Weights of a small GPT-style language model, trained from scratch on English Wikipedia: width 320, LayerNorm before each block.
MLP neurons of a small language model. Each row is named by its layer, matrix (gate and up: input weights; down: output weights) and neuron, and shows model dimensions 32-159. Each number is 128 + 32 x the weight over its row's rms, rounded and kept within 0 to 255. A neuron's up and down rows have the sign that makes its largest values positive.
After each neuron's rows, "fires on" lists the tokens most often at its 100 highest values on Wikipedia text that the model never trained on.

L10.gate386 [134 135  88 107  80 149 103  97 115 131 126 158 140  97 175 131 125  62 161  69 137 125  91  58 176  87 139 122 178 129 147 124  91 136 152  83 143  94  79 116 121 108 144 144 160 153 150 124 197 120 136 105 185 144 135 118 135 111 141 101 156 155 131 184 123 145  82 142 145 157 141 129  82 109 109 106  70 141 132 137 129 107 146 171 139 121 200 176 147 177 139  93  89  51 165  88 151 112 124 100 102  51 110  96 123  95 117  93 164 116 144  85 164 171  91 152 157 124 116 183 145 102 103 155  86 135 114 114]
L10.up386 [134 110 144 102 116 150 188 112 111  77 167 139 114 119 164 185 120 116 110 168 169 156 117  97  64 175 141 146 124  83 126 130  68 105 109 148 105 194 127 144 124 107  98  97 121 134 140 135 161  73 163  86 109 168  66 134 132 140 169 161  99 135 171 205 137 166 110 152  96 159 123 101  90 110 123 100 105 103 132 116 139 151  66 119  66 127 135  98 136 126 170 103 171 106 149 172 120 152 159 136 116 124 152 162 133 113 146 141 102 100 107 171 146  72 157  98  88 109  76  85 164 171 126 153  42 127 131 178]
L10.down386 [161  88 151  89 126 159  91 158 103 115 113 156 170 122 196 223 134  83 106  91 160 183 119 151 119 111 156  90  97  90  91 159 203 179 103 114 131 133  71 129 149 101 135 138  90 148 159 172 120 131 152 141 157 152  90  93 129 163 178  83 149 111 110 120 140 127  97 165 108 129 160 175 175 100 126 210 136 103  86 104 101 161 106  80 131 184 129 144 150 194  98  94 134  58 152  67 216 139  61 113  76 147 165  98 135 159  53  86  93 110 134 128 163 126  97 138 102 133 118 165  62 123  96 138 125 134 117 183]
fires on: " ", ".", " (", "7"

L6.gate98 [126 112  85 173 107 137 110 144 111 169 168 134  89  73  84  72  71  95  62 120 135 162 109  91 129 105  72 187 133 134 113 141 128 106 146 126 119 129 126 137 163 113 136 117  84 128  95  93 133 150 101  98 106  90  92 137 153 137 137 135 171 127 119 135 144 128 186 175 135  80  74 127 155 105 121 111 126  91 130 115 103 117 161 116 123  82 125 187  80 130 104 112 105 121 127 186 121  94  78 152 151 184 157 170 152 102 147 134  78 104 152 143 176 138 119 128 107 158 177  63  75 126 130 130 112 103 196 137]
L6.up98 [148 153  89 113 122  86 174  99 151 132 143 138 111 138 111 122 126 137 139 150 146 120 117 131 140 106 130 138 155 101 103 161 109 100 138 133  94 114  89 106 145 158  66  90 146 113  79 119 116 157 122 163 186  69 195 136 122 161 159  69 126 108 146 174 123 138 177 121  57  65 108  80 171 100 252 143 170  73 103 126 140 145  97 179  99 170 119 118 136  72 170 111 100  98 109 159 151 168 124  71  77 126 139 200 151 160 147  72  89 136 146 131 149 108  66 147  79 131 122 101 156 144 115 158 112 136 184  66]
L6.down98 [178 163 113 175  91 161  97 118  70  65 150 111 108 130 104  63 146 126 136 116  90 138 128 123 139 135  83 104 153  96 120  91 114 131 163 205  47 148 175 156 136  94 111 124  90 119 157 140 145 153 105 102  96 132  70 166 119  76  80 168 164 157 145  75 157 168 113 110 197 141 102 125 111 111 129  81 143 129 109 142  91 155  89 104 156  92 159  90 101 179  85 140  99 174 117 153 139  84 116 127 172 158 121  98 196 125 134 155 100 144 121 147 165 111 150  87 146 112  90 128 196 116  86 143 107 125 116 114]
fires on: "0", "-", "u"

L6.gate447 [143  83 122 125 198 143  98 117 137 114 107 128 129  94  93 113 152  94 147 145 190 171 145 140 192 101 195 123 119 130 138 140 164  75 144 138  81  90  89 139  82 127 119 154 193 133 107 116 141 105  44 148 145  92 125 135 121 134  75 117 187 163  84 154 128 145 142 115 114 115 121 116 174 129 148 120 136 125 180 145 167 141 122 173 116  77 151 205 147 112 157 163 120 189 171 138 133 143  84 189 137 158 100 138 170 130 142 151 115 164  91 188 202 101 134 106 166 130 146 122 214 138 151 183 161 148 128 182]
L6.up447 [133  96 119 168 136 170  70 151 102 118 129 112 174 116 132  70 143 106 156 111 117 110 148 150 130 179  91 139 103 101 128 173 122  89 137  89 114  54 110 133 148 114 146 167 151  75 104 115 128  90 164 202 174  93 116 142 107 123 151  71 174 136  90 127  99 116 100  90 113 145 164  92 178  87 114 114 119 208 131 131 166 138 126 168 135  95  86 131 142 143 114 106 141 123 157 118 120 137 161 146 202 140 111 123 180 120 135 134 204 107 121 133 154 159  84 154 128  75 188 115 105 127 122 160 170 163 182 203]
L6.down447 [ 72  72  97  98 219 131 139  90 111 172 130 127  93 223 168  73 179 154 146 162 147 209 127 108 212 171 123 119 124 146  85 139 113 133 116 130 155 142 124 132  85  94 114 116 153  93 126 112 154 166  79 145 123 107  73 114 148 128 125 149  93 131  94 120 179 144 112 123 176 100 168 152 126 133 111 141 114  40 176 106  73 112  83 110 163 114 110  92 161 105 186 119 148 130 112 111 158 126 170 183 135 147 135 154 118 159 126 122 111 169  85 135 128 163 127  87 143 151 164  83 145 118 130 185 103 105 168 148]
fires on: " to", " not", " for", " of", "t", " in"

L10.gate119 [109  44 124  89 154 156  44  92 112 140 156 175 111 211 169 119 158 114 142 108 109 179 211 167 181 158 103 105  63 139 116 134 183 124 180  86  48 117 113 168  97 101 138 155 174  63  64  94 136 138 155 143 121  98 101 167 123 140 137 152 125 145 116  63  68  93 199 118 144 126 169 129 123  70 108 112 115 145 173 105 104 168 156 182 189 101 139 192 126 139 136  83 114 151  76  98 150 151 152 164 133 154 172 126 162 203 153 144 141 156  29 103 131 102 152 112 130 166 181 125 197 136 129 198 121 140 170  99]
L10.up119 [163 167 120 121 158 148 145 104 132 150 136 126 184 157 139 103 111 114 169  89 129  92 170 115 159  94 121 113 184 147 201 100  83 165 127 119  83 116 167 108  92 130  74 121 124 152 117  74 150 134 139 131 121  40 115 157 148  69  74 131 187 163 122  79 147  89  60 107 198 129 155 139 136  31  62 156 154 154 142 149 143 170 107 161 162 150 137 105 110 155 134 169 101 145 104 134 125  82  86 163 135 167 125 148 190  76 155 157 173 194 117  53  88 132 108 150 146  84 118  55 141 128 135 150 158 134 147 118]
L10.down119 [109  81 123 104 155 148  71  77 131 155 192 159 100 148 144 141  97 128  72  86  87 160 184 138 121 130 114 104 122 114 105 146 145  72 203 160 116 143 129 117  60 154 124  93 137 165 137 116 144 116 127 140 108 171 168 111 217 150 112 136 146 115 149 102  72 156 162 115 191  76 168 129 127 114 149 147 108 129 165 124 123  86  52  99 117 106 173 113 145 127 211 126 116 130 112  80 139  87 178 142 121  67  78 163 158 142 138 171 117 148 121 134  89  94 130 128 169 116 160 108 103 143 120 170 145 182 124 170]
fires on: " by", " of", " in", " and", " while", " even"

L5.gate65 [165 136 134  85 177 160 101 182  80 172 149 122 158 134 148 147 121 103 119 128  91 150 110  80 137 206 104 113 110  96 112  93 107 144 104 133 118  86 158 159 130 193  96 121 139 111 153 167 143 131 144 105 170 151 133 101  51 111 110 137 113 140 151 133 121 130 127 115 115  84 130 116 198 112 108 101 142  76 173  95 199 129 138 162 140 173 147  84 118 145 158 155  91 108 124 140 134  69 155  81 141 106 128 107 129 159 221  98 180  87 131  91 137 132 112  51 157 128  97 105 104 113 167 132 167 145 138 121]
L5.up65 [139 130 124  87 172 109 139 140 135 154 121 124 138 148  97 174 138 173  91 124 120 128 163 157 122 122 125 106 142  51 163 122  85 152 101 145 104  82 106 148  89 130 135 127  73 130  90 138 146 142 175  81 174  99 152 106 125 160 156 136 163 122 154 154 101 136  60 182 149 119 107  96 111 151  81 113 122 110  96  95 165 202  94 173 130 126 182 146 135 166 179 121 140 140 114 154 158  71  83  45 110 149 163 132 115 123 148 133 177 117 103 127 170 141  66 147 145 154  88 153 104  95 133 133  75 144 142 149]
L5.down65 [128 114 112  84 158 100 146 165  86 178 136  71 127 137 172 170 151  71  93 162 112 137  91 114 144 132  81 104 109 110 104 109 197 176 113 155  55  60 111 149 132 146  69 111 137 136 159 182 163 105 157  80 107 142 133 106 111  90  59 110 132 124 104 143 114 129  82  97  90  74 126  97 150 156 143 160 143 114 128  95 129 111 138 109 147 140 138 101 111  89 169 136 135 102  98  86 120  68 167  74 117 101 144 149 124 204 177 122 169 183 123 129 138 155 138 119 161 154  75  92 144  95 162 149 198 146 135 135]
fires on: "\n"

L10.gate460 [139 127 127 124 159 173  95 134 127  69 158 174 121 100 218 110 198 137  72 138 145 145 153 111 166  80 173 121 139 162 150 159 118 146 175 137 118 107 132 150 110 116 135  86  91 124 103 146 119 118 127 179 147 169 153 168  54  88 145  89 138  80 128 141 114  93 187 100 130 109 146 114 116 131 110  66 100 116 142 106 105 195 161  97 125  74 142 124 117 132 151 134 146  86 153 141 170 141 118 146 113  81 150 125 163  69  81 163 100 162 107  83 109 126 108 100 116 102 140 199 164  82 125 124 127 134 103 176]
L10.up460 [103 122 138 124 147 166 124 139 177 152 103 168  65 109  95 145 182  61 155 136 129 115 125 179 160 131  93  99 123 135 117 166 156  89 118 119 129 128 123 113 111 132  88 137 106 100 147 106 135 137 126 116  79 107  93 124 153 133 128 149 135 144 126 180 161 137  29 136  95 141  55  92  97  99 143 107 166  66 125 131 159 171 115 124 157 177 182  76 171  88 133 132  93 137  92 153 159 169 139 176 131 125 121 146 126  90 116  90  95 169 147 188  79 145 115 143 179 113 104  82 106 110 158 174 115 162 122 178]
L10.down460 [132 106 172 125 157 115  96  98 125 219 128  90 161 127 157 125 111 194 166 117  98 100 128 110 168  61  79  90 108 115  88 144  95  76 159 129 122 165  95 111  91 165  76 160 135 145 161 113 167  96 167 139 166 136 135 134 151 142 118  85 175 118 107 141  95 163  77 113 126 121  98 136 156 152 124 200 127 118 131  53 156 132 111  65 150 174 164 148 101 135 102  85 120 183  97 151 138 157 118  78 117 146  91 173 146 165 113 111 182 123 158 108 131  98 119 109 128 152 105 111 100 129 160 186  87 138 141 126]
fires on: "1", " ", "2"

L6.gate23 [128 113 117  94 129 106 108 155  75 125 104 117  84 140  65 157  89 157 158 114 176 119 152 143 163 166 175  71 133 147 113  69  86 126 175 141 133 152 140 107 137 141 134  78 130 136 130 141 117 141 122 104 195 151 146 167 106 161 143 159 147 149 166 159  97  98 121  91  54 128  78 170 180 115 173  72 127 125 141  82 192 107  75 125 105  81 118 116  88 193 103 130 149  96  94 154 111 113 108 171 160 173 105 129 136  96 143 132 138  85 184 112 162 148 132  87 140 116 171 102 122 143 110 137  78 140 118 115]
L6.up23 [136 118 157 103 152 150 187  98 204 124 121 127 125 174 154 165 164  93 136 152  96  88 137 160 156 111 166 122 125 209 141 100  54 147 125 156 175 131 103 116 133 128 166 107 198 129 114 136 129 112 116 170 138 119 145 163 147 148  98 193 129 130 152 152 104 127 122 110 147 150 102 190 151 121 123 114 160 141 117 118 101 142 111  96 135  98 137 107 149 124 143 161 103 111 164 106  94  82 109 100 127  84  73 121 115 110 186  79 137 165 119 170 160 111  50 112 141 176  88  90 123 159 100  92 141 122 149 117]
L6.down23 [181 170  67  73 155  94 147 190 126 109 107 150 132 150 159 146 109 137 112 158 178 141 130  80 119 118 117 106 130 168 116 130 146 124 112 117  28 117 149 119 141 128 168 123 104 142 138 146 102 135 148 133 146 151 137  97  74 104 127 139 107  93 152 117 133 166 117  94 133  99 101  57 136 182  98  80 186 136  88 102  94 104 119 136 126 109 128 135 120 113  83 174 106 184  81 145  91 112 117 110 139 151 118 113 106 162  94 139 142 161 124  88 107 200 196 140 119 146  84 173 103 107 152  94 156 177 146  92]
fires on: "\n"

L6.gate573 [145 157 145  87 134 131 114  99 150  73 155 129 106 126 160  91 132 139 209 111 190 180 120  97 115 120 100  88 142 142 131  91 124 132 121 153 129 130  54 121 122 129  96  95  99 111 138 144 146 141 125 100 103 115 151  96 179  78 107  55 109 153 140 175 140 173  46 160  58 120 199 120 100 106 119  97 134 138 152 174  92 120 208 183 147 103 164 184  93 112 141 127  95 105  74 122 101 137 114 103  86  72 163 145 131 110 178 145 131  98 183 136 114 143 114 115 116 137 100 142 113 140 129 113 121 134 121 101]
L6.up573 [ 86 145 136 146 129 114  89 138  97 166 122 100 112 138  80  60 147 151 186  92 171 135 143 100  94 203 112  33 168 132 161  97 146 155  78 100 101 113  80 164 142 127 103 161  89 134 153  81  86 203 167 135 135 129 142  84 109 115 144 167  82 140  82 217 135 113  92 111 125 137 128 116 107 137 130 128 173 148 164 158  60 122 141 164 135 103 186 176 136 128  85 121 157 115 122  60 110  76 114  85  90  96 100 127 113 107 141 169 124 112 139 144  84 131 105  58 122 105  70 105 123 192 124 131 108 136  77 158]
L6.down573 [105 148 164 116 141 149  84 127 163 158 148 126 126  94  77 129 182 116 134  79 115  98 104  82 153 145  90  88  67 106 125 165 100 150 154 141  64 116 127 152 141 109 120 153  78 106 180 155 168 122 140 152  66 118  68  79 113  88 155  99 132 169 112 144 118 143  69  71 190 170 126 103 144  95  95 128 106 139 128 114 163 140  99  99 121 169  85  79  96 126 121 134 111 118 102 142 149  62 108 179 144 154 119  84 128 100  93 103 161 145 126 160 117 113 188 141 130 153 132 106 158 155 125 161 172 157 109 163]
fires on: "h", "l", "c", "f", "y", "b"

L4.gate463 [106 109 154 167 125 149 173 134 153 143 115 104 158 149 113 136 199 116 114 134 139  87 156 106 103 111 123 127 147 143 186 160 144  75 167 108 155 158 146 123  74 183  95  87 141 119 111 133 101 138 115 143 100  87 159 123 117 157 122 118  71 158 110  96 134 117 169 111  87 154  92 136 143 163 165  88 152 125 137 124 138 142 100 160 197  76  95 138  98 134  85 155 167 197 128 165 144 148  97 102 168 138  72 124 140  67 203  66 144 125 111 137 102 189 133 112 116 111 113  78  80  58 137 152 107 109 109 111]
L4.up463 [172 120 106 104 135 102  48 142  86 150 103 128 137 141 124 114 106 135  65 152 107 108  94 115 129 157 119 134  51 144  84 135 110 133 174  85 115 123 190 168 170 176 112  72 128 156 102 145 134 115  99  87 127 133 184 114 118  95 145 155 143 107 107 163  95 128 147 107 114 201 158  67 124  83 138 167 139  92 149 164 112 111 119 173 138 141 177  96 141 150 136 176 114 124 124 165 128 138 178  94 142 118 143 120 141 107 117 158 131 107 154 165 142 121 108  66 142 129  71 163 121  86 143  99 112 180 167  76]
L4.down463 [ 67 137 139 146  96 173 131  83 142 109 112  91 126 128  85 124 105 115 134  94  85 161  93 128 121 131 100 158 204  99 158  82 130 143 109 175 153 177 197 138 133 127 121  96  84  77 142 158 134 131 165 160 101 155  65 116 171 168 125  80 120 164 124  85 134  96  90 161 121 108  87 173 112 153 165  67 111 144 130 103 103  90 136 105 117 109 122 141  92 123  94 110 148 193 156  77 204 156 125 141 170 104 190 162 119 139 109 116  83 127 101  42 115 124 114 127 114 116 139 110 173 122  76 141 140  87  74 177]
fires on: "-"

L5.gate343 [143 151 143 154 119 137 119 103 125 156 126 178  71 150 106 140 170  75 150 178 145  91 135 118 141 131 151 113 118 127 140  91 153 172 130 124 152 132  76  83 105 149 132 141 126 137 171 176 128 107 142  52 154  92 147 159 117 172 140  88 148 185 151 123 128 147 153 146 123 134 108 137 152 165 111 105 141 119  73 142  99 121 147 156  88 155 173 128  99 148 160 128 171  90 147 125 102 149  87 135  94 172 110 150 139  91 173 157 153 111 111 164 119 150  83  93 126  92 128 106 157  77 118 167 115  97 100 183]
L5.up343 [157 117 106 198 164 148 110  95 149 158  57 158 109 160 106 100 116 155 163  96  82 160  51 133 122 125  90 122 117 119  95 164  67 146  72 111  95  58 106 134 121 144 146 112 127 127 124 189 116 119 138 151 150 116 161 111 185 115 151 121 153 127 153 146 155 102 122 107 152 100 123  82 130 163  71 111 130 202  28 100 101  88  92 110 156  75 142 134 130  74  89 113 179 200 168  35 182 113 125 181 161 163 119 106 148 119  93 115 209  89 144  88 132 182 131 112 134 161 102 153 167 140  81 121 129 127 143 104]
L5.down343 [160 125 113 152 118 131 106 166 129 129 148 210 115 137 124 161 106  82 128 152 134  91 141 140  98  53 170 124 121 177  81  82 156 117 154 149 143 147  73 136 101  47  98 146 107 149  84 158 121 115 222 112 126 117 106 157 125  97 136 126  68  65 169 116 162 128 140 100 163 130 139 133  90 107 117 130 111 106  89 142 148  86 168 140 102 142 115  99  58 151 164 108 142 113 124 177 133 162 167 115  90 100 163 122 123 100 166  46 154 139 131 105 120 126 158 132 140 133 135 172 113 128 147 132 107 125  26 162]
fires on: " pl", "b", "ol", "l", "h", " Cap"

L9.gate130 [179 176 117 134 106 163  87  96 108 180 148 104 152 128 176 107 160 145  86 127 196  73  95 191 151 143  72 132 116 122 185 102 213 152 105 105 114 195 129 154 111 117 144 161 162  70 139 119 125  98  81 159 177 125 168 172 149  90 135  98 146 122 129 148 158 122 147 101 112  80 133 119 169 147 183 140 156 163 133 143 118 127  86  94 145 109 175 147  35 148 175 154 167 160 100 141 137 188  35 121 126 175 125 133 122 116 115 119 140 114  64 144 166 129 184 125  96 139 179  76 119 153 119 111 116 107 127 146]
L9.up130 [126 133 154 145 153 116  94 130 129 148 139 107 139 147 103 130 145 116 154 139 139  88  87 108  63 163 126  87  81 179 149  98 159 157 108  56  70 148 141  98 126 148 165 115 163  71 129 143 114 129 196  93  95  92 223 157 114 162 132 139 180 123 119 141 172 103 157 141 132  86 114  79 183 103 162 176 145 140 164 188 108 163 141 100  95 124 229 164  64 179 139 128 183 120 134 148 141 135 126 111 150 144 171 137 134 175 124 193 146 185  68 118 168 154 189  87 101  64 171  91 131 106  95 122  86  80 109 167]
L9.down130 [139 125 132 143 124 178 104 114 144 123 152 131 118  67 133 152 140 125 132 100 154 144 157 154 139  73 117  96 101  73 197 164 159 126  90 108  10 137 133 127  43 121 203  91 123 127 124 194 199 136  81 141 133 209 179 142  97 155 117 135  99 115 105 142 101 144 173 113 169  73 104 119 111  82 114  80 129 149 156 139 110 149  91 173 121 147  85 108 111 130 137 133 127 103 154 195 156 162  84 157  96 104 131 148 156  62 133 117 117 186 168  90 141 121 126 140 147 100 133  99 138 178 102 130 139 116 125  74]
fires on: "-", " well", " out", " there", "\n"

L5.gate562 [173 176  73 102 170 130 135 112 154 110  96 170 160  89 164 104 134  77 144 141  97 105  75 143 136  88 129 143 155 177 184  98 123 205 146 129 207 158 121 114  58 131 121  99 108 207 124 175 177  95 140  84 151 117 144 145 148 119 162  97  92 158 139 156 124 152 131 177 111 109 121  76 167 118 115 137 115  76  91 192 186  79 160 105 136 115 102 141 151 119 124 173 152 138 119 116 141 198 111 140 100  56  78  99 108 132 174 159 147  50 106 157 135 120 139 203 118 192 153 106 165 161 115 103  95 125 169 111]
L5.up562 [171 152  98 101 178 118  78 120 129 129 135 164 165  98 127 101 104 125 149 155 141 128  95 115  80  83 127 138 141 131 127  81  79 133 158 114 147 125 166 154 125 155 167 116 132 182 111 144 143  69 110 127 176 112 137 145  96 106 187  85  97 113  89 156 122 137 177 170 113  99 165  70 120 129 188 104 136 103 158 179 168  48 133 116 162 109 124 110 127  70  98 134 126 103 140 177 116 157 161 166 132 121 120 126  85  59 119 163 122 116 149 143  81 133 149 203 162 118 104 154  96 133 138  81  79 114 197 130]
L5.down562 [125 104 159 126  90 142 190 145 125  88 149 132 160 146  81 141 159 123 106 124 135  88  63  92 128 186 102 128 137 127 128 111 130  80 157 146 129 120 181 129 157 104 106 177 121 114 201 138 162 159 173 123 153 127 140 160 166 152  96 109 108 110  97 121  70 156 203 109 194 109  74 146  81 139 149 106 157 165 198 131 158 144 101 126 160 152  96 122 188 145 136 131 121  86 176  88 135 108 109 114  86 180 150 116  80 112 120  93 127 125 200 143 136 125 154 115 153 100  97 101 123 105 177 195 135  65 100 152]
fires on: " Hard", "id", " hard", "ver", " border"

L7.gate525 [148  69 123 129 174 124 175 160  65 186 141 132  71 117 114 124 138 164 125 102 194 120 137 177 113 128 112 153 146 117  47 125  79 129 109 155 144 137 135  94 150 111 136  60 111 225 133 156 123 124  96 171 183 152 191 171 177 120 162 176 106 157 155 172  98  86  85 122 150 103 125 130 141 127 172 140 181 152 112 159  79 126 121 159 114 157 130 106 123  83  86  90 107 107  80 168 127 119 127 100  65 140 113  56 128  80 140  87 116 109 114 170 120 174 124 122 151  65 191 133 216 182 154 131  92 133  98 103]
L7.up525 [191 125  90 160 133 176  96 107 113  98 113  68 100  84  92 108 124 123 139 159 136 137 102 131 111  93 141  62 125 146 142 136 112 153 102 157 199 130 122 125  65  83  96 123 138 125  98 159 168  44  62 124  96  68 147 119 145 155 181 101 126 113 100 143 102 165 146 187 168 139  99 197 121 108 120 113 174  78 110 118 102 140 135 140 161 164  62 139 172 134  31 100  99  53 105 123 144 116 126  83 118 128 122 106 184 144 128  64 103 110 115 138 175 166 134 104 123  66 138 130 112 164 144 134 116 100 152 113]
L7.down525 [143 109 141  67 133 102 147 112  77 102 128 191 112 146 167 174 140 165 115  97  96 106 164 169 143 140 171  90 193 125 123 142 119 133 148 110  69 129 141 116 123 139 150  81 147  95 131 131 134 138 124 110 119 124  96 138  93  71 129 158 149 119 111  62 121  82 147 107 140 135  72  76  43 106 185 118 139 129 133  80 139 124  77 143 206 130  61  89 163 113 176 110 186 123 152 158  93 120 147 115  68 124 138 132 119 171 159 160 112 102 143  95 123 168  98 125  57  71 137 141 113 179 124 114 166 151 112 129]
fires on: "\n", " |"

L5.gate426 [153 135 121 117 109 138 200 148 148 102 160  74 103 144 169 122 159 119 121 154  77 126 167 149  87 117 150  96 137  87 139  64  96 150 131 105 156 139 150 124  90 168 133 112 161  79 154 126 103 161 118 141  90 129 144 173 107 101 153  59 124 111  94 187 173 138 125 127 124 179  86  91 178 177 116  80 117 102 143 138 130 204 134 143 193 112 145  87 127 103 188 175 115  96  97  97 212 104 110 124 109 143 128 125 166 115 154  90 132 192  73 110 103 185 150 165 126  88 132 106 115 119 148 165 126 111 158 147]
L5.up426 [174 117 167 148 130 184 142 184 131 106 183 123  99 149 138 117 129  81 170 120 112 140 166  94 104 164 145 113 155  92 138  95 131 138 107 109 171 148 143 133  59 113 118 108 158  84 131  93 128 129 131 176  57 157 166 101  78 119 118  69  80 145 118 145 140  88  84  76 127 125 100  82 145 160 100 112 141 133 168 149 128 169 131 158 197 117 158 110 152 127 166 224 137 108  66 113 208 127 115  65 162 166  91  99 102  81 171 133 134 137  81 103 139 135 169 188 160  83 138 137 115 129 110 153 113  99 138 105]
L5.down426 [155 122 167  70 116 117  97 108 118 154  89 120 126 111 180 138  92 143  81  96  92 148  96 124  74  55 143 145 121 124 156 119  76 168 159 113 121 145 115 143 132 128  89 130 120  72  84 109 140 161  70 118 125 130 155 130 163 193 136 100 128 106  96 208 114 171 110  84  68 174 130 119 168 121 139 227  94 107 105 134 117 101 156  83 123 166 166  85 135  82 115 164 147 125 159  92 185 107 181 183 159 148 191 124 122 100 118  89 111 141 118 161 196 174 164 178 159 118 114 162  98  96 122 163 144  78 144 132]
fires on: "1", "2", "8"

L7.gate285 [129 159 118  83 151 132 148 111 118 141 163 176 110 155  71 154 109 115 114 128 178  85 145 125  67 112 170 144 133  96 138  82 170  91 136 138 171 127 124 148 129 127 133 128 130  97  97 193 139 195 106  89 129 123 154 143 129 138 173 132 135  82 180 171 130 110 178 119 150 111 141 123 111 126 175 115 163 111 135 125  78 118 102 166 108 139 105 111 112 145 166 160 128 158 102 101 124 143 104 170  72 175 181  83 176 162  37 184  91 137 114 135  52 142 105 121 116 126 101 137 148 107 129 108 173 110 107 129]
L7.up285 [124 156 150 163 148 139 136 140 157 143 123 159 158 205 130 152 111 102 146  96 176 187 121 127 127 117 137 111 204  80 121 129 151 114 134 109 153 152 167 139 153 155 104  52 186 109 154  96 119  62 116  88 166 163  88 148 226 153 144  71 129 126 211 185 103 111 159  96 128 134 144 139 146 116  92 122  87 133 174 146 102 136 103 135 106 153  95  90 128  95 117 161 122 123 119  93 140 135 165 135 167 114  98 148 156 138  69 174 106 119  66 114  81 125 114 144  82 181 145  94  94 126 148 123 132 116 169 131]
L7.down285 [136 171  75 123  87 144 106  98  85 181  70 127 106 120 113 142 104 157 180 124 133 111 136 123 138 112 138 127 100  93 127 104 116 143 106 110 177  72 142  72 126 160  90 121 104 116 131 140 125 140  83 130 115  68  54 142  98 129 161 183 154  48 144 171 146 179 128 143 152 174  89 110 119 119 109 140 143 118 106 126  99 167 121 127 247 200  87 175 157 137 156 198 117 152  92 134 107  86 127 137  75 147 146 120 148 124 128  94 125 128 148 110 129 127 207 167 114 126  71 112 164 107 104 138 139  96 144 125]
fires on: " |", "–", ",", ";", "-"

L4.gate288 [198 172 129 124 166 121 129 128 137 128 105 171  68 166 115 149 167 139 115 115 146  98 142 105 142 114 134 134 124 115 187 139 174 150 112  91 126 130 142 135 156 120 122  78 187 105 142 114 163 156 115 182 146 103 141 143 123 126 145 122  98 117 127 107 136 144 183  91 138  71  45 128 160  68 151 112 109 123 203 145 107 125 120 162 139 119 121 113 114 107 153 152 121 157 123 134 101 132 142 160 127 139  87 169 173 107 103 114 137 131 136 102 143 126 101 153 137 127 149  45 141  67 105 169  95  74 130 151]
L4.up288 [101 151  72  89 132 117 151 117 146  95 202 173 157 134 116  98 130 157 144 134 101  93 119 146 145 163 147 110 104 138  85  79  80 178 120 112 178 157 158 138  91 160  81  49 164 110 153 162 128 121 107  58 130 154 146 125 117 164 136 134 115 151 132 160 141 102 102 122  77  94 129 166 174  71 131 218 200  92 205 163 135 141  93 145 121 124 127  97 159 113 111 142 112 111 160 166  94 122 177 154 113  64 140 166 122 103 129 137 159 126 112 122 127  77 143 103 106 170 176  78  96 153 153 148 135 108 121  74]
L4.down288 [132 169 154 204 108 168  81 136 121 130 119 130 124 155  61 121 104  99 173 125 149 104 136  94 163  97  94 130 137 171  91 142 166 162 130 169 117 128 135 134 153 123 126 125  91 116 124 119 108 140 138 192  91 148 105  95 200 109 136 137 140 149 138  70 176 126  93 146 156 133  91 170  96  63  82  83  93 136 122 147 136 121  95 153 146 110  81 117  84 154  93 114  99  97  92 125 119 144 104 120 110 194 127 142 147 129 109 100 140 145 172 130 107  63 133 129 122 159 136 137  84 177 118 126 152  53 118 141]
fires on: "-"

L10.gate80 [183 179 161 107 115 136 102 134 119 171 131 147  96  84 102 106 143 183 156 108 101 112 146  96 106 126 129 147 115 175  64  90 172 126 163  87 110 118 108 135 130 136 207 124 116 144 145 207 102  88 117  94 164 164 107 163 173 148 115 100 146 174 120 131  93 138 122 114 112 179 139 123  94 147  87 113 131 158 132 136 149  87 116 137 119 122 128 120 105 103 121 130 110  73  70  76 151 115 103  75  94 167 135 132 100 106 146 138 149 143 102 164  39 152 174  69 128 138 102 141 142 145 111 159  98 141 109 152]
L10.up80 [150 180  98  91 121 165 172 138  69 149 117 142  97 137 105  92 138 130 143  73 102 149 155 123 119 160  96 147 116 118  89 124 187  83 144 140  89  75 116 137 117 119 154  99 122 115 128 104 119 123 113  97 167  71 156 150 208 154 114 134  49 132  96 126  94 136  87 122 119  83 157 142  98  86 169 127 146  85  86  65 142 167 121 160 154  94 103 159 101  74 138 156  97 109 119  53 165  74  63  73  86  96 127 108 124 125 107 140 134 106 160 128 111 110 130  79 159 160 141 120 126 154  96 140 168  82 142 131]
L10.down80 [ 99 116 163 105 132 134 199 146  88 135 132 138 145 175 146 104  96  83 106 149 151 139 112 112 137 196 146 186 202  84  60 109 127 135 128 127  66 159  83 172 109 133  94 103 144 111 119 123 108 144 189  89  89 168 114  98 144 101  99 152 181 179  90 113  89 147 116 132 149 123 127 145 116  94 202  80 143 125 144 120 150  82 115 157 122 171  80  96 123  97 127 113 137 121 130 154 153 129 125 148 136 123 151 118  83  92  90 101 118 101 138 158 167 163  92 144 155 132 132 155 143 128 114 113 172 130 147 175]
fires on: "b", "ab", " every", "ub", "ach", "h"